MLP neurons of a small language model. Each row is named by its layer, matrix (down: output weights) and neuron, and shows model dimensions 0-127. Each number is 200 + 30 x the weight over its row's rms, rounded and kept within 0 to 999. A neuron's up and down rows have the sign that makes its largest values positive.
A block is one neuron, or neurons of one layer that tend to fire together. After each block is what it responds to, as a language model described it from the Wikipedia text at the highest values.

L5.down38,170,139,149,212,226,191,201,157,171,192,222,223,193,193,208,188,161,244,225,227,178,208,200,209,165,203,172,202,224,165,183,184,184,136,211,207,183,216,226,205,117,220,217,229,176,199,154,202,192,231,178,205,215,197,165,193,210,199,177,163,233,214,155,194,208,169,200,202,188,189,232,206,191,175,200,221,278,179,150,222,218,167,255,157,257,230,185,169,159,190,234,221,224,201,193,167,220,186,156,166,163,226,250,238,233,171,205,272,203,148,251,194,211,220,144,181,217,229,213,187,213,243,217,204,227,195,253,253
L5.down183,193,175,162,208,240,197,215,180,174,173,213,198,199,204,203,281,149,248,165,188,189,230,227,211,180,240,162,238,213,209,240,157,207,240,172,213,207,225,176,181,246,247,175,185,176,250,207,179,228,204,199,216,207,166,176,189,213,177,234,160,177,214,178,209,191,178,192,222,260,203,191,170,214,243,208,218,247,211,240,173,175,217,239,203,203,197,198,221,197,211,225,228,294,227,203,189,194,194,194,175,228,194,138,200,187,242,116,111,177,205,218,183,227,221,178,154,171,199,233,144,233,210,212,173,179,211,193,249
L5.down278,200,186,222,175,204,148,165,208,165,207,249,202,257,169,201,207,225,239,174,206,155,112,149,211,238,200,201,252,189,179,197,207,235,140,254,147,236,163,239,197,203,167,186,216,213,204,198,240,214,229,174,206,213,191,202,214,192,209,237,260,215,191,220,217,201,173,219,211,221,189,175,195,192,225,186,147,165,178,192,237,235,164,164,255,184,210,177,200,178,214,189,225,156,214,222,218,208,208,195,197,200,190,214,221,233,210,172,207,184,189,190,276,181,196,254,242,197,160,261,213,204,190,257,217,241,218,204,145
L5.down814,199,207,176,184,226,224,239,157,181,196,147,212,150,228,169,213,199,175,172,190,215,195,223,173,228,193,204,299,201,185,199,195,174,208,231,213,220,216,214,246,204,190,194,227,217,158,229,183,267,228,218,229,187,210,224,193,230,201,157,254,203,208,169,211,216,158,227,206,189,205,208,201,197,251,224,223,181,191,179,199,157,188,149,149,251,176,158,179,185,195,215,200,215,211,255,173,184,223,199,259,159,169,208,200,171,161,259,160,178,183,178,194,243,144,185,206,137,125,221,159,205,199,221,198,216,223,166,178
Description: The last digit of a four-digit year, split after its first three digits, in dates, birth years and ranges, e.g. 196|9, 201|0, 158|9.

L3.down788,167,204,199,226,210,155,232,183,257,221,139,209,211,172,168,212,237,189,174,211,208,228,217,258,190,303,194,176,222,190,211,200,229,210,221,218,205,236,216,177,162,257,153,232,231,194,241,203,226,194,212,177,250,232,193,217,263,199,167,203,250,193,199,211,210,152,231,187,191,181,241,201,176,212,245,261,169,229,205,197,257,196,165,258,243,200,233,208,198,186,194,168,178,192,203,199,192,180,245,164,160,209,167,181,198,222,181,197,226,217,186,208,211,138,167,178,211,194,161,173,227,233,274,196,221,170,180,153
L3.down899,245,177,208,181,216,212,193,196,230,255,181,185,189,181,167,132,158,204,188,201,182,197,179,213,223,206,175,201,181,224,222,182,234,206,218,178,196,157,205,134,206,265,170,243,202,168,213,189,169,191,203,244,183,206,192,179,195,260,184,183,157,167,230,173,206,216,168,209,231,192,226,284,150,197,247,214,210,211,211,152,192,212,112,199,209,246,232,207,183,210,220,215,175,170,157,190,224,204,211,220,213,179,218,205,228,183,170,195,168,211,245,162,186,212,208,196,201,200,216,133,235,233,222,211,175,182,174,163
Description: The final token closing a predictable phrase: the last digit of a year (in 200|4), time nouns (18th century, that year), and predictable word endings (prac|tice, Fin|ance).

L2.down38,181,170,228,126,210,236,159,166,180,189,152,224,217,169,147,187,238,190,201,193,199,147,160,190,231,258,226,166,195,184,177,207,212,194,128,229,187,263,201,120,232,209,190,174,193,182,208,197,155,169,236,243,164,138,268,226,208,259,187,175,155,173,207,190,164,193,177,228,180,156,217,182,175,201,202,204,204,175,222,214,161,194,191,178,234,200,157,214,210,195,263,180,128,265,207,209,161,232,185,222,185,183,194,175,192,249,187,228,199,215,254,179,190,191,183,221,258,172,134,206,202,178,209,225,162,212,184,175
L2.down136,209,206,200,215,154,141,253,239,163,208,169,217,238,157,216,187,164,219,177,178,168,174,190,197,235,183,185,147,261,179,196,161,221,187,195,247,220,223,237,241,217,198,194,194,187,211,203,219,214,132,229,259,119,202,207,244,197,177,245,170,219,189,224,154,221,143,192,212,238,205,127,148,196,155,201,213,212,194,222,234,159,183,154,232,169,139,183,165,269,176,240,244,274,189,159,196,197,192,218,206,198,198,191,198,191,212,235,196,243,229,109,200,167,167,184,233,229,238,154,177,213,177,200,195,182,171,240,167
L2.down300,191,229,174,203,210,190,149,226,209,198,231,234,182,231,227,196,214,233,231,206,179,192,134,187,220,162,197,153,209,163,217,225,206,204,207,279,162,211,215,207,214,201,197,213,183,269,203,216,205,255,193,200,178,195,233,168,240,212,198,219,225,138,198,212,192,247,244,203,203,185,208,207,164,222,208,210,242,166,220,204,192,195,235,212,178,170,188,204,156,233,197,205,191,235,183,199,194,231,222,169,196,196,156,204,155,201,152,235,201,235,220,215,233,176,205,162,235,162,209,222,178,245,187,227,206,183,190,210
L2.down353,210,190,137,184,235,177,183,226,195,242,229,233,234,202,262,184,197,212,185,247,207,225,206,198,247,196,184,200,230,236,194,175,153,186,181,191,246,209,179,200,276,219,220,130,168,225,139,185,175,204,153,219,225,203,153,197,199,174,168,198,158,212,219,138,232,219,161,192,209,179,180,182,191,162,182,219,231,188,198,231,215,221,217,225,226,170,148,205,161,217,258,246,206,228,169,187,269,211,220,176,202,214,204,185,152,236,218,161,219,169,186,122,191,213,187,175,221,226,203,188,183,167,221,146,195,188,246,185
L2.down558,180,216,222,209,196,205,199,154,211,240,222,218,237,170,253,242,237,258,227,164,217,191,210,252,210,221,165,258,181,209,175,161,243,207,224,222,204,231,194,243,224,235,183,237,215,211,196,205,249,203,174,216,228,185,211,193,218,217,219,209,268,165,218,195,233,189,215,175,211,249,221,180,192,181,142,220,207,191,228,212,150,241,238,228,211,253,199,216,198,191,192,182,255,198,185,212,205,177,196,206,194,187,225,166,261,172,192,206,197,178,178,211,234,221,227,227,212,189,169,178,241,176,229,239,200,192,194,202
L2.down613,140,180,187,211,175,183,216,176,176,219,231,286,212,229,198,200,181,215,157,244,187,248,141,179,190,162,193,250,173,171,210,182,192,179,207,239,184,227,220,156,242,206,173,175,223,202,154,210,204,225,164,235,173,205,209,220,182,237,217,229,173,151,161,188,207,185,204,216,254,192,237,188,200,207,203,179,225,172,228,195,199,221,202,246,254,184,128,229,190,173,170,224,216,213,201,221,186,221,223,166,193,236,194,147,157,203,189,152,179,225,230,150,184,187,189,218,233,215,225,214,170,221,205,243,221,190,178,251
L2.down764,189,196,183,253,194,146,192,207,186,214,218,213,222,224,238,205,173,251,185,183,248,244,249,224,195,239,211,193,165,227,199,193,220,188,236,221,224,163,146,164,187,205,171,247,155,188,162,198,184,163,205,165,226,185,204,180,123,244,199,218,182,172,150,190,186,222,223,254,178,182,237,208,244,161,178,237,185,221,122,201,208,177,221,195,174,206,208,229,176,193,194,188,252,179,186,184,159,225,166,230,131,206,241,211,214,191,216,208,214,197,162,184,143,206,180,162,154,176,180,238,144,205,214,208,188,214,191,221
L2.down1017,147,143,235,260,186,165,225,224,223,214,212,242,201,167,221,172,202,201,192,215,192,186,159,154,203,234,202,149,221,126,226,252,194,248,222,185,212,172,214,199,215,189,197,224,192,152,256,177,262,245,175,224,199,167,271,156,145,219,257,232,163,228,207,170,178,191,202,163,189,166,222,219,200,157,209,190,215,194,215,187,141,225,230,200,232,206,182,153,291,154,223,160,225,178,203,228,188,185,153,202,234,216,225,236,145,209,189,161,171,224,200,208,220,237,196,201,243,179,225,216,190,207,208,177,161,174,240,210
Description: The last digit of a four-digit year split after its first three digits, as in 201|8, 179|8, 192|9, usually after "In" or a month name.

L2.down122,196,209,170,211,188,178,173,213,208,228,223,206,187,232,192,208,246,137,178,215,192,223,200,221,203,189,102,158,203,163,240,229,171,203,212,211,205,210,170,161,226,217,119,187,192,157,196,177,181,192,134,231,167,253,167,263,186,195,232,210,231,230,157,173,213,235,142,214,245,178,227,203,206,171,142,188,210,208,211,216,179,144,196,212,229,238,234,185,192,251,169,228,226,191,190,232,149,158,253,134,219,194,212,151,180,222,211,232,172,177,218,206,281,217,186,231,182,161,173,204,236,151,231,155,265,151,196,175
L2.down254,177,139,204,253,170,190,205,133,214,198,206,204,247,213,188,244,148,199,220,216,127,170,181,177,228,228,145,225,236,196,281,215,212,169,176,208,198,226,190,239,196,180,198,269,162,227,216,177,194,184,146,209,186,229,174,226,143,211,222,155,158,148,167,258,228,242,179,185,189,180,162,132,159,200,299,222,159,222,170,187,223,210,192,194,231,157,188,214,168,229,227,234,162,180,203,207,222,176,191,224,205,179,183,237,199,259,197,218,125,219,195,199,174,245,138,210,176,165,229,193,182,176,205,236,170,243,174,192
L2.down752,195,211,213,196,244,216,157,221,209,224,256,229,133,191,232,192,190,160,253,176,213,212,207,181,243,176,142,197,180,217,180,201,183,194,178,190,208,209,213,160,192,171,161,200,201,244,181,157,227,208,195,197,175,218,191,184,194,189,243,237,175,165,235,222,208,174,152,176,174,189,230,154,178,197,231,222,240,203,256,193,172,224,247,252,192,242,204,181,191,213,233,240,152,221,165,206,173,174,177,286,197,178,183,207,223,211,202,260,187,220,231,159,165,244,203,192,178,239,212,190,196,166,216,158,200,196,207,184
L2.down798,205,240,214,241,181,218,270,156,161,143,149,168,168,173,204,196,207,196,197,219,209,257,253,202,161,198,168,243,178,181,227,200,217,218,265,188,154,131,185,160,164,233,205,162,176,184,186,207,191,171,193,197,165,217,208,210,153,174,185,232,201,208,217,268,185,222,203,212,199,172,168,227,193,186,244,176,148,154,212,184,221,154,159,225,201,192,213,218,211,195,193,177,226,210,186,199,229,183,208,210,165,153,178,232,191,125,210,214,198,190,180,195,242,235,200,176,167,185,201,129,206,160,215,170,240,167,234,206
L2.down827,247,206,208,181,191,201,200,187,172,166,222,176,169,177,234,279,167,175,188,179,166,201,158,196,191,161,217,191,233,187,207,201,255,188,206,191,195,165,199,211,220,167,154,194,200,225,223,190,192,203,188,209,205,167,195,158,202,215,177,136,208,181,214,219,228,123,226,221,208,191,208,219,170,228,208,182,267,197,185,184,221,197,184,201,218,164,172,129,188,176,122,200,227,147,215,231,193,241,171,222,161,248,183,187,202,202,118,185,195,232,243,219,235,192,229,211,243,215,209,208,244,191,185,154,193,199,252,189
L2.down961,153,214,244,261,164,199,212,180,221,222,196,166,168,250,199,192,222,180,190,236,193,156,136,231,250,271,159,233,176,180,189,192,166,183,180,192,144,206,217,178,162,175,255,217,182,171,240,164,206,142,178,199,129,140,188,240,137,206,179,192,221,159,251,179,182,198,211,217,226,202,189,205,197,217,179,237,180,221,242,171,194,232,208,199,292,176,231,241,222,246,234,141,248,185,198,222,203,211,244,169,181,202,183,214,214,208,214,166,216,150,260,287,209,198,184,216,194,237,211,205,151,163,170,195,229,158,197,178
L2.down979,198,196,183,159,197,208,233,239,155,211,271,201,200,194,238,161,211,166,201,247,189,150,204,243,200,247,160,203,139,201,182,171,238,201,179,169,209,200,209,151,196,181,207,175,238,191,198,147,187,187,162,137,167,213,222,201,243,212,238,184,214,190,232,216,165,146,176,196,208,176,212,180,223,193,183,129,179,233,271,239,223,224,171,216,219,216,189,168,223,169,237,200,213,185,230,221,146,233,174,171,201,137,229,228,240,188,207,249,229,185,231,209,209,203,199,201,193,200,192,222,203,174,207,166,177,179,186,224
L2.down981,188,195,159,248,202,180,231,194,224,184,161,216,154,182,191,218,201,193,187,190,202,227,210,209,169,233,186,205,166,245,220,233,220,274,206,253,204,196,230,191,205,148,179,145,213,214,175,162,183,206,166,145,182,210,159,167,190,210,170,213,224,187,211,186,146,179,192,172,171,168,215,206,197,173,236,190,204,199,169,139,209,186,189,186,178,189,234,119,161,195,174,270,165,193,214,163,163,197,165,128,215,233,210,193,193,166,202,234,190,172,207,186,223,195,120,171,217,225,210,188,214,186,193,156,200,171,248,170
Description: Final subword piece completing a multi-token word, often in section headings such as Care-er, Demograph-ics, histor-y, strateg-y, Clim-ate.

L2.down94,190,241,256,183,209,221,156,211,181,138,160,174,244,215,188,239,159,186,157,193,155,207,192,199,189,143,199,218,184,222,230,232,185,226,219,247,273,176,211,225,189,197,151,182,206,172,186,219,238,210,183,209,153,215,222,237,168,185,135,207,195,207,159,210,150,191,237,210,200,179,239,206,201,163,204,172,155,244,191,201,189,210,161,219,191,169,207,194,199,227,208,231,160,213,245,199,172,221,199,206,228,201,229,195,201,206,247,158,168,208,235,227,148,234,190,196,188,205,140,227,169,222,222,214,128,235,196,231
L2.down192,201,184,244,184,223,207,111,186,191,158,229,224,178,225,239,193,158,183,244,212,184,218,195,162,243,173,184,173,249,190,229,165,179,165,231,238,199,211,185,190,208,166,228,232,257,219,126,186,252,183,176,169,255,211,229,193,186,209,225,214,155,226,202,167,211,215,226,196,195,184,239,136,240,231,213,210,198,178,211,207,186,218,203,177,242,199,186,179,196,227,168,205,181,231,193,244,154,184,222,251,145,223,156,193,188,214,171,160,172,242,278,119,177,142,226,187,220,181,226,239,149,194,199,214,245,225,226,234
L2.down266,144,204,176,216,199,214,212,179,209,142,198,203,176,166,186,187,200,190,231,208,237,162,174,155,191,143,187,165,232,152,192,244,231,198,177,162,214,214,188,141,221,200,252,201,148,239,200,201,182,276,203,164,197,208,180,217,206,181,206,218,230,239,181,145,171,183,121,117,191,174,193,219,233,210,208,217,216,218,195,220,220,223,223,243,177,204,238,178,214,246,259,219,185,204,220,186,204,190,210,209,202,187,182,162,157,221,236,200,169,190,176,196,177,217,210,239,224,180,148,211,195,156,209,100,205,203,215,178
L2.down290,247,220,188,177,216,232,155,207,188,209,236,161,185,141,260,203,155,211,230,185,234,219,205,175,254,163,179,152,203,174,191,168,204,227,235,190,183,197,161,219,203,216,210,177,224,178,181,197,188,162,231,203,220,204,193,205,207,180,159,221,183,181,192,197,164,193,202,213,188,193,193,199,249,207,196,189,241,182,244,182,218,192,180,229,228,186,187,186,180,218,247,216,180,182,183,187,176,205,173,252,253,172,243,264,178,252,218,184,217,234,153,225,241,236,106,175,234,169,178,196,159,186,204,225,196,188,195,202
L2.down317,196,225,216,196,140,245,192,255,237,213,227,165,172,210,228,252,236,162,180,206,152,167,191,212,203,180,200,236,198,208,198,184,215,214,262,213,153,196,156,188,210,230,219,194,225,145,198,165,166,212,213,229,200,182,178,242,233,195,204,209,270,209,168,186,186,123,164,211,195,225,235,219,205,191,225,160,218,213,247,210,158,229,206,185,215,181,169,211,212,223,269,202,160,183,223,175,230,199,134,243,237,198,214,179,225,214,207,171,206,182,217,245,228,205,244,222,137,145,210,194,161,186,207,245,242,227,190,184
L2.down417,195,216,189,199,208,237,187,224,202,194,174,257,208,213,178,230,191,175,227,212,177,175,198,206,179,196,235,239,169,183,208,193,187,178,204,207,213,236,234,180,242,169,189,244,216,191,236,205,181,208,191,253,174,222,240,166,210,178,147,226,200,290,189,143,173,190,193,185,197,184,193,222,167,196,224,166,200,250,200,215,197,194,272,243,222,222,180,134,241,170,148,202,195,194,223,217,180,250,156,208,172,227,217,171,239,139,224,244,209,255,198,270,182,189,259,255,148,221,161,233,190,182,175,198,186,179,223,193
L2.down459,151,217,170,194,212,193,153,226,155,180,160,217,164,196,258,158,191,195,176,165,224,218,151,141,183,119,205,181,159,222,242,164,250,208,147,163,205,203,187,185,224,246,211,216,204,214,190,217,198,203,206,219,225,217,238,217,279,194,210,223,234,258,226,225,194,258,210,192,198,210,174,171,248,200,227,169,225,156,287,148,212,260,235,221,197,204,193,224,169,176,204,213,179,208,274,169,248,181,170,180,225,202,215,204,237,180,227,189,213,258,234,198,250,214,236,195,187,222,186,165,176,191,211,188,199,198,200,177
L2.down729,227,217,186,203,205,235,175,218,203,203,188,177,144,130,192,231,197,228,79,226,246,170,221,179,202,205,169,197,217,221,224,201,222,208,203,200,229,137,193,190,174,183,188,177,173,233,182,205,222,214,137,229,214,139,237,179,231,254,211,215,235,240,204,207,200,205,159,196,147,224,198,186,224,201,204,207,171,236,175,223,189,157,192,175,227,200,146,201,183,200,253,213,200,177,126,213,133,158,220,170,193,224,239,235,185,199,99,209,170,179,215,212,198,156,217,198,159,195,221,200,208,193,219,188,185,228,211,190
Description: Short vowel-led word pieces (an, am, at, ob, A) inside fragmented words after a leading consonant, as in Isl-am-ic, N-an-hu, Kon-am-i, N-A-TO, L-an-e.

L3.down127,241,193,181,234,173,198,227,149,214,266,184,228,176,208,275,239,201,190,166,170,211,183,205,171,177,259,192,209,144,174,211,225,189,235,170,205,190,159,174,220,131,184,228,253,131,149,207,190,178,185,217,191,202,251,213,222,219,179,174,170,142,177,221,202,195,140,250,177,169,204,173,179,253,203,219,194,183,168,185,209,199,183,238,209,167,229,181,186,183,204,230,156,230,194,156,240,241,247,177,139,164,173,225,227,230,213,166,175,177,220,147,270,221,172,131,232,203,219,190,156,215,212,204,167,200,214,176,217
L3.down960,194,226,155,214,213,163,216,139,217,193,232,234,228,165,153,253,243,212,242,232,170,215,216,200,232,217,221,213,160,223,195,208,207,221,238,211,174,173,172,206,142,197,191,238,164,247,108,147,195,192,149,155,198,224,211,203,220,187,191,219,184,212,176,141,221,227,203,193,203,195,163,163,153,154,205,238,159,239,237,181,234,169,210,220,192,223,183,180,206,160,162,223,229,138,188,114,178,203,225,205,197,186,135,204,176,156,227,173,207,212,220,200,160,208,219,178,195,164,182,189,188,203,162,235,239,260,177,173
Description: Closing == of Wikipedia section headings like International career, Education, Early life, plus scattered mid-word fragments such as ret-ro-grade, Cornhus-k-ers.

L3.down757,179,228,216,187,226,234,175,170,190,218,204,211,240,191,174,233,195,171,202,209,207,139,237,245,186,191,168,204,247,199,253,179,218,189,209,196,195,240,272,234,215,187,214,178,220,236,207,220,206,260,152,183,264,212,172,216,160,195,226,201,209,164,211,199,238,217,192,233,184,226,243,167,229,139,183,148,177,196,199,263,171,199,191,253,154,175,145,266,176,236,185,274,212,247,191,145,261,185,187,174,153,153,171,193,189,180,166,231,134,216,236,167,123,224,208,232,204,204,234,214,214,239,208,180,128,160,212,163
L3.down998,192,207,224,214,144,256,137,209,224,160,192,253,211,215,224,192,177,226,220,188,174,180,242,192,219,135,145,188,254,206,198,188,198,227,174,146,222,229,216,233,232,199,233,255,241,185,206,157,170,145,235,194,209,237,144,187,202,183,208,209,215,267,178,228,140,201,217,240,170,146,263,189,192,175,157,206,198,170,236,183,217,191,212,224,157,266,180,229,207,229,219,236,181,238,152,247,204,180,198,262,216,207,159,214,184,239,151,196,225,181,128,163,194,204,204,180,173,175,216,205,183,176,245,206,180,214,176,210
Description: Second or later piece of an acronym or split word, strongest right after N: the B in NBA, H in NHL, CA in NCAA; also nurses, malpractice.

L5.down173,176,136,221,219,175,204,183,232,170,225,228,225,231,203,177,241,177,106,145,216,242,181,229,253,228,214,173,249,203,181,154,226,234,223,223,183,230,202,199,209,190,244,266,168,202,208,178,165,199,230,217,191,264,201,202,178,163,216,197,171,193,234,188,223,187,167,157,192,211,213,201,243,246,192,195,174,188,179,199,228,245,216,230,261,148,189,196,185,162,248,211,140,218,156,207,195,247,221,188,196,172,209,214,218,191,195,188,256,228,184,178,175,231,222,237,188,263,152,171,189,233,188,193,171,208,224,216,210
L5.down482,183,218,168,198,248,208,165,195,264,229,216,217,215,197,241,172,170,210,238,165,153,218,265,221,175,223,158,150,183,193,224,193,201,240,204,233,203,272,154,164,138,175,203,225,194,155,165,203,176,191,189,200,218,183,215,204,194,216,202,185,160,268,220,220,182,177,195,205,267,198,135,202,191,244,254,191,201,242,203,211,194,248,203,160,223,226,199,154,189,236,261,266,177,171,195,208,177,260,142,176,200,183,175,223,210,199,240,229,174,250,230,220,189,212,204,220,198,200,156,228,147,214,229,206,170,194,206,182
L5.down622,133,199,210,248,207,188,167,169,186,154,215,203,149,267,229,229,189,204,204,223,224,130,238,186,215,196,211,209,178,173,203,225,168,242,184,268,201,134,246,197,267,226,209,222,208,159,211,176,193,208,231,253,244,249,209,195,160,160,214,178,218,179,223,215,192,220,163,176,249,185,188,182,174,198,212,212,211,219,201,221,187,178,226,243,208,218,196,226,112,158,181,191,232,167,208,241,181,135,185,227,201,162,239,201,195,165,180,228,250,184,180,222,173,217,228,190,198,203,209,175,174,224,150,232,214,281,227,192
L5.down807,244,183,257,142,185,231,232,165,213,169,237,114,178,179,196,179,242,163,192,227,198,246,202,165,214,210,185,253,201,207,204,166,212,173,154,232,207,241,211,214,238,162,190,214,190,204,217,220,190,147,152,225,242,198,153,242,165,196,208,163,182,158,225,159,176,243,205,205,203,171,240,215,186,200,196,185,202,230,235,195,165,264,261,230,206,167,228,181,156,209,199,181,196,235,163,162,195,143,239,226,214,194,224,216,250,200,142,179,179,214,185,174,204,210,131,211,193,190,207,147,193,186,221,170,194,141,266,183
Description: Final suffix pieces completing adjectives of social life before a noun or "and", such as cul-tural, financ-ial, crimin-al, relig-ious.